Weights of a small transformer language model: 8 layers, 7483 steps.
MLP neurons of a small language model. Each row is named by its layer, matrix (down: output weights) and neuron, and shows model dimensions 80-143. Each number is 128 + 32 x the weight over its row's rms, rounded and kept within 0 to 255.
A block is one neuron, or neurons of one layer that tend to fire together. Before each block is what it responds to, as a language model described it from the Wikipedia text at the highest values.

Description: Plural noun endings
L2.down827 [ 68 127 158 105 181 153 131 134 120 111 129 109 131 151 111 156 177 151 210 109 112 132 164 107 140  89  75  70 160 136 102 121 110 128  87 106 171  57 125  89 132 103 112 136 179 120 117  96 133 202 107 150 107  83 171 167 146 152 160  99 138 187  82 150]
L2.down1265 [146 132 235 117 107 128 174 118 115 132 142  84 173 170 158 119 129 127 123  65 110 124 149 148 153  95 147  73  88  61 185 149 141 151 116 168 159 188 132 157 109 123 143  88 166  83 204 154 105 171 127 129 120  81 161  70 107  72 158 135 209 108 122 160]
L2.down1313 [ 35 121 149  80 135 100 104  96 129 147 115 141 142 171  92 121 180 158 169 109 107 162  94 123 117 144 132  71 127 138 126 166 129 150 124 129 192 156 127 153 150 116 129 157 108 130 117 108 126 124 139 126 135  98  81 189 162 122 147 141 141 110 136  77]
L2.down1538 [134 222 121 175 163 144 137 157 136 134 155 145 132 111 140 137 125 126 238  98 132 120 159 104 140 114 149 100 106 113  79 119  89  71  88 133 135 111  83  75  83  79 106 141 174 118 159 109 133 193 143 155 136 177 103 130 116 135 147  87 157 103 112 115]

Description: Adjective-completing suffixes
L5.down196 [154 200 174 133 157 172  96 164 166 121 104 124 192 143 140 178 165 177 165  57  54 123 103 107 115 184 157  95 156 154 110  32 100 129 108  78 163 143 140 168  99 190  78 124  78 156 147 136 123 136  99 110  77 154 134  93  64 110 152 146 113 146 117 115]
L5.down480 [114 113 119  48 139  88  94 116  71 162 106 112 112  90 193 121 161 187 165 131 163 150  92 128 127 122 138  88 180 136 147 168  91  92 203 127 196 143 120 158 174 100 179 148 120  87 119 156 130 126 118 166 134  91 128 131 125 124 116 114  85 175  63 175]
L5.down513 [180 140 137 156  98 141 122  82 112 160  81 143 118 144 153 129 152 138 156  69  89 160 100 151 126 181 113  40 146 103  91 106 161 165 133 153 132 109 136 112 121 122 100 100  73 173 127 162  67 200 138 131 123 135 148 138 117 171 183 152 161 104 112  96]
L5.down624 [164 126 109 174 115 139 109 123  85 206 150 146  69 100 165 108 150  80 113  94 140  30 159 144 112 143 118 166 114 125 117 125 157 118 109 100 150 113 175  83  66 163 100 160 133 104 143 174  81 138  95 128 139 122 145 110  76 120  90  42 176 120 156 139]
L5.down688 [119 121 200 134 125  90 122 135 140 160 141 156 136 151 152 148 127 192  15 121 133 118 110 146 130 120 152  85 130 147 117 130 135  86 175 178 149 101  98 103 104  97 114  85 126 128  84 116  96 115 183 144 164 140 138 142  99 133 141 159 157 132 100 127]
L5.down884 [136 190 207 179 163  89  85 136 114 112 125 142 142  96 123  76 135 118 147 117 139 156 115 107  97  65 154  82  75  82 102 135  96 114 158  90 178 154 158 136 104  76 110  95 119 145 146 130 165  99 120 184 115 117 135 160 136 132  86 171 142 150 114 178]
L5.down1206 [ 84 142  80 120 109 134 110  76 123 102 125 182 147 154 136 126  85 151 153 155 154 182 105 134  85 132  85  97 145 125 147 203 122 122  98  98 149 119 119 124 125 204 129  95 119 158 183 169 140  98 136  84 160 141 131  60 158 114 100 168 201  86  98 109]
L5.down1542 [123 151  98 136 180 178 119 156 119 131 137 112  93 133 104 137 163  53 144 128 126  56 145 144 125 148 156  91  92 144 154 158 165 164 140 148  92 121 164 125 152 129  87 128 131 147  56 145 145 128 102 120 112  98 164 151 133 178 160 181 149 129 115 119]

Description: Word-final pieces in compounds
L3.down895 [108 110  31 163 143 132 144 135  99 119 173 156 144 141  58 151 117 160 119  97 119 138 122 123 173 119 112 114 167  98  69 177 134 120 124  82 144 131 117 103 143 180  93 159 100  62 186 161  99 156 105 207 159 106 183 146 150 130 190 120 130 149  93 196]
L3.down2299 [144 140 111 102  15 146 154 121  67 178 107 170 114  85 135 202 140 151 189 181 157 124 115 114 214 146 174 142 115 154 103 156 153 132 111 103 211 148 104  89 178 119 119 161 112 138  86 146  66 176 141 137 106 127 127 143 123 138  78 120 137  48  74 151]

Description: Locative/temporal "in" phrases
L2.down511 [ 70 167 127 116 146 131 126 145 134 136 157 171 152 113 118 114 119 127 149 132 102 173 162 183 124 114 113 108 143  94  90  76  85  91  93 136 103 124  65 138 104  36 139 124  91 167  99 153 174 130 111 133 137  97 161 115  88 121 150  91  97 124  55 127]
L2.down1707 [190  91 140 126 129 159 152 132 176 112 150 118  61 112  86  37 102 122 127 116 125 126 121 159  92 147 109 169  95 194 118 163 147 106 175 113 130 133 116 110 106  97 123 143 149 111  98 179 162 144 131 124 145 127 110 145 133  98 154 163  98 121  94 163]
L2.down2002 [134 152 144 167 127 149 142 125 155 158 167 103  81 103 123  86 161 102 111  98 125 151 162 154 161  40 150 126 136  97 193 161 110 119 127 154  82 145 133 111 149  57 100 117 146 118  97 186 144 104  62 142 127 118 159 130  95 155 179 109  93 201 138 177]
L2.down2184 [113 122  94 139 155 121 126 141 192  93 147 144 126 144 164  90  76 111  93 114  93 106 177  87 199 139 137 136 158 122 119 120 155 115 139 138 126 107 133 127 133 159 102 173  86 103 137 157  78 111 110 175 116 134 199 138 152  92 153  99 144 125 105 146]

Description: Locating prepositions after nouns
L5.down146 [120  93 134 204 125 118 128 164 131  79 158 153 127 128 150  77 103 139 109  78 105 148 167 120  80 190 159  97 130  94  95 201 112 101 151 209 190 142 118 152 122  91 129 140 152 119 134 130 142 177 128 119 141 171 163 185 217 166 146 169 169  95 124 127]
L5.down741 [104 183  79 121 107  75 211 137 181 178 112 173 104 110 143  95 145 163  80  85 134  80 147 180 145 106 124 138  70 116 227 106  77 144 119 129 112 122 166 143  96  91 116 171  66 152  72 128 112 146  79 128 135 119 165 116 198 133 132 107 167 125 155 102]
L5.down1241 [161 202 112 113 123 136 104 156 125 151 104  66 129 126 111 129 169 134 106 173 169 218 137  99 151  95 182 174 110 167 135 228 171 147 129 155 131 172 165 190  92 121 132 152 128 109 139  91 132 157 138  83 122 119 103 122 131 123 117 137  85  17 139 121]
L5.down1650 [ 94 104 132 111 113 152  89 150 169 162 108  59  68 162 127 140 107 142  88  99 110  69 118  90 178 144  95 110  89 177  89 114 153  63  94 150 130 133 113 130 126 112  86 137  85 122 122 160 132 127 125 106 132 176  37 113 113  91 133 119 104 129  87 158]
L5.down1792 [181  98 142 140 147 156 113 105 114 176  96  76  94 174 136 154 160 150 133  82  72  62 138 170 119 167 128 153 190 151  98 155 140 120 160  81 106 114 178 120 135  79  81  82 123 138 128 146 131 141 149 134 118  99 121 184 117 122 152 101 144 124 133 122]
L5.down2021 [ 89 152  82  65 130 168 170 139  90 133  99 135 122 122 143 113 137 175 163 117 128 167  64 107 154 161 118  75 121 154 177 153 133 116 157 162 107  98 120 125  84 135 142 148  92 173 103 150 145  42  58 209 100 130 134  78 161 128 143 154  97 139  95 167]
L5.down2241 [132 130  83 122 163 130  52 171 121  97 159 106 135 108 166  88 155 117 105 128 107 134 113 122 107 186 172 114 188  93  92 105 158 118 122 167 137 115 147  98 151 146 132 114 121 119  90  83 130  67 135  84 138 141 108 161 150 150 158 148 143 106 111 219]
L5.down2296 [184 107 101 186 117  80 132 188 142 158 143 108 147  67  80 155  94 101  81  82 163 114 102 133 139 107 115 145 134  99 135 118 159 153 103  75 118 112 213 155 109 138  92 135 103 179 153 184 177 113  96 144 164 153 119 153 150 198 172 118 131 115  82 131]

Description: Object noun phrase endings
L5.down705 [130  56 144 138 142 111 145 147  95 141 122 154 144 138 131 127  43 116  83 126 174 139  68 215 186 103 107 129 127 131 121 122 135 106 138 193 141  75 181 137 141 110 130  50 166 139 173 153 149 133 118 131 139 142 141 127  89 125 164 110 165 121 165  86]
L5.down788 [103 111 183  74 138 111  78 161 177 114 149 149 101  88 171 155 161 214  96  81 109 124  99  80 184 117 110  88 125 133  35 157 155 184 132 133  49 129  79 115  84 130 112 156 114 102 156 129 120 177 184 126 132  99 156 133 106 155 105 208 137 126  58 118]
L5.down1178 [142 109 161 143 163  61 142 140 162 101 129 155  52  78  95 174  82  97 145 147 116  92  94 157 158 120 176  89  65  97 109 148 151 127  80  91 109  96  67 128  94 102 100  99 177 137  76 101 155  78 132 118 145 140 113 184 107 115  84 165 136 122 154  45]
L5.down1727 [102 191 124 138 137 116 145  85 149 112 133 122  84 112  87 162 114 141  94 150  88 130 155 126 167 128 176 134 142 153 143 162 171 105  92 153 107 144 106 166 171 120 175 125 126 134 144  80 149 100  92 181  38  76  81 135 112 166 165 150 170 112 148 124]
L5.down1883 [110 125 138 113 184 131 111 133 106 209 134 186 153 122 123 131  81 109 158 109 129  28 114  98 113 100 165 135 181  84 155  82 112 115 161 139 128 118 144 123 125 174 106 121 189 153 177 117 108  96 161 182  84 121 119 134 121 103  65 126 114 124 130  76]
L5.down1960 [113 122 155 176 163 111 139 119 134 153 125 114 180  99 151 116 177 120 136 159 102 174 151 145 125 181 151 113  83 198 128  65 153 179 109  97 102 122 124 128 154 111 123 149 178 160 111 118  98 126 130  69 152 165  93 124 127 156  76 152 141 140 141 115]
L5.down2019 [119 113 130 116 115 124  89 163 119 124 101 102 113 126 131 141  98 127 131  69 128 134 153 136 105 116 132 124 132  94 131 162 105 228 144 138  90 105 134 105 156 179 102 180 121 155 115 116 148 123  89  87 103  90 165 149 179 164 145 195 138 143  95 148]
L5.down2130 [110  92  88 165 114 107  84 116 166 184 142 156 162 122 112 131 110  71 128 134 163 179  72 214 110 210 135 135 115 125 131 146 109 154 136  86 142 113 174 161 127 111 122 156 147 157 111  76 183 108  85 131 109  70 137 129  91 149  97 146 174 116 114 140]

Description: Plural noun suffix
L3.down109 [118 126 115 118 143 108 148 164 129 143 124 131  59 144 112 161 174 141 146  85  98 134 145 101 119 144 139  82  74  42  92 110 117 111 103 137 194 154 177 139 113  61 153 137 153  80 155 138 137 134  92 113 119  86 122 145 136 115 108 144 108 135  96 132]
L3.down820 [136 110 188 124 153 134 125 138 116 132  96 144  82 111 158  83 190 214 151 126 111 136 192  91 106 182 169  95 122  94 170 132  97 123 142 158 162 211 111 114 160  87 115 110 139  93 135 101  88 128 138 138 123  72 149 142  93 144 160  91  83 100 132 132]

Description: Place-introducing prepositions
L3.down1379 [139 176 158 156 104 127 102 119 147 176 101 137 155  99  78 144 118 116 124 123 115 140 140  94  86  94 111 143 148 169 188 128 107 117 145 110 111 139  86 104 109  89  98 120 124 101 108 171  99 107 101  63 180  98 114 121 103 180 105 119 119 147 139 140]
L3.down1747 [186 112 146 160 143 151  87 143 133 127 111 155 123 151 164 162 188 140 125 142  78 108 140 156 100 146 191 132 130  75  68 139 181 114 170 125  82 186 110 114  63 102  48 120  98 119 150 168 179 137  78 127 145 139 148  96 134 131 138 102 121  79 136 120]

Description: Adjective-completing suffixes
L2.down31 [196 159  69 147 149 133 120  88 127 144 137 181 143  97 136 151 146 103 143 143 128 121 127  88 140 104  93 166 131 110  96 179 107  92  93 120 110 132 137 163  52 127 136 117  78 113 147 130 173  96  84 152  81 111 162 108 131 127  73 174  90 130 126  97]
L2.down254 [128 111 107 173 120 119 119 125 125 140 102 138  73 132  73 140 146 186 140 145 179 155 116 114 161 131 218 100 144 134 129 188 172 143 127 145 110 107 134 176 124 130 139 103 126 106 123 111 128 142 162 116 112 109 125 146 100 115 145 137  80 189 139 126]
L2.down1072 [130 104 167 171 133 111 146 167 134 178 135  84 109 119 137 125 102 134  97  62 123 146 155 117  96 128 119 155 128 161 160 158 173 135  63  93 187 121 156 155  58  94 105 154 152 180 141 110  87 177 149 144 104 110 110 115 152 146 118 151 130 160 116 181]
L2.down1304 [ 88 134  26 213 158  80 109  92 153 201 101 111  74  27 121 165 109  63 153  99 146 152  73 177 195 142 195 134 131 142 163 158  71 127 176 118 153 142 161 141 102 107 112 154 125 172 146 100 182 124 107 105 143  91 162 167 118 137  81 137 152  99 144 100]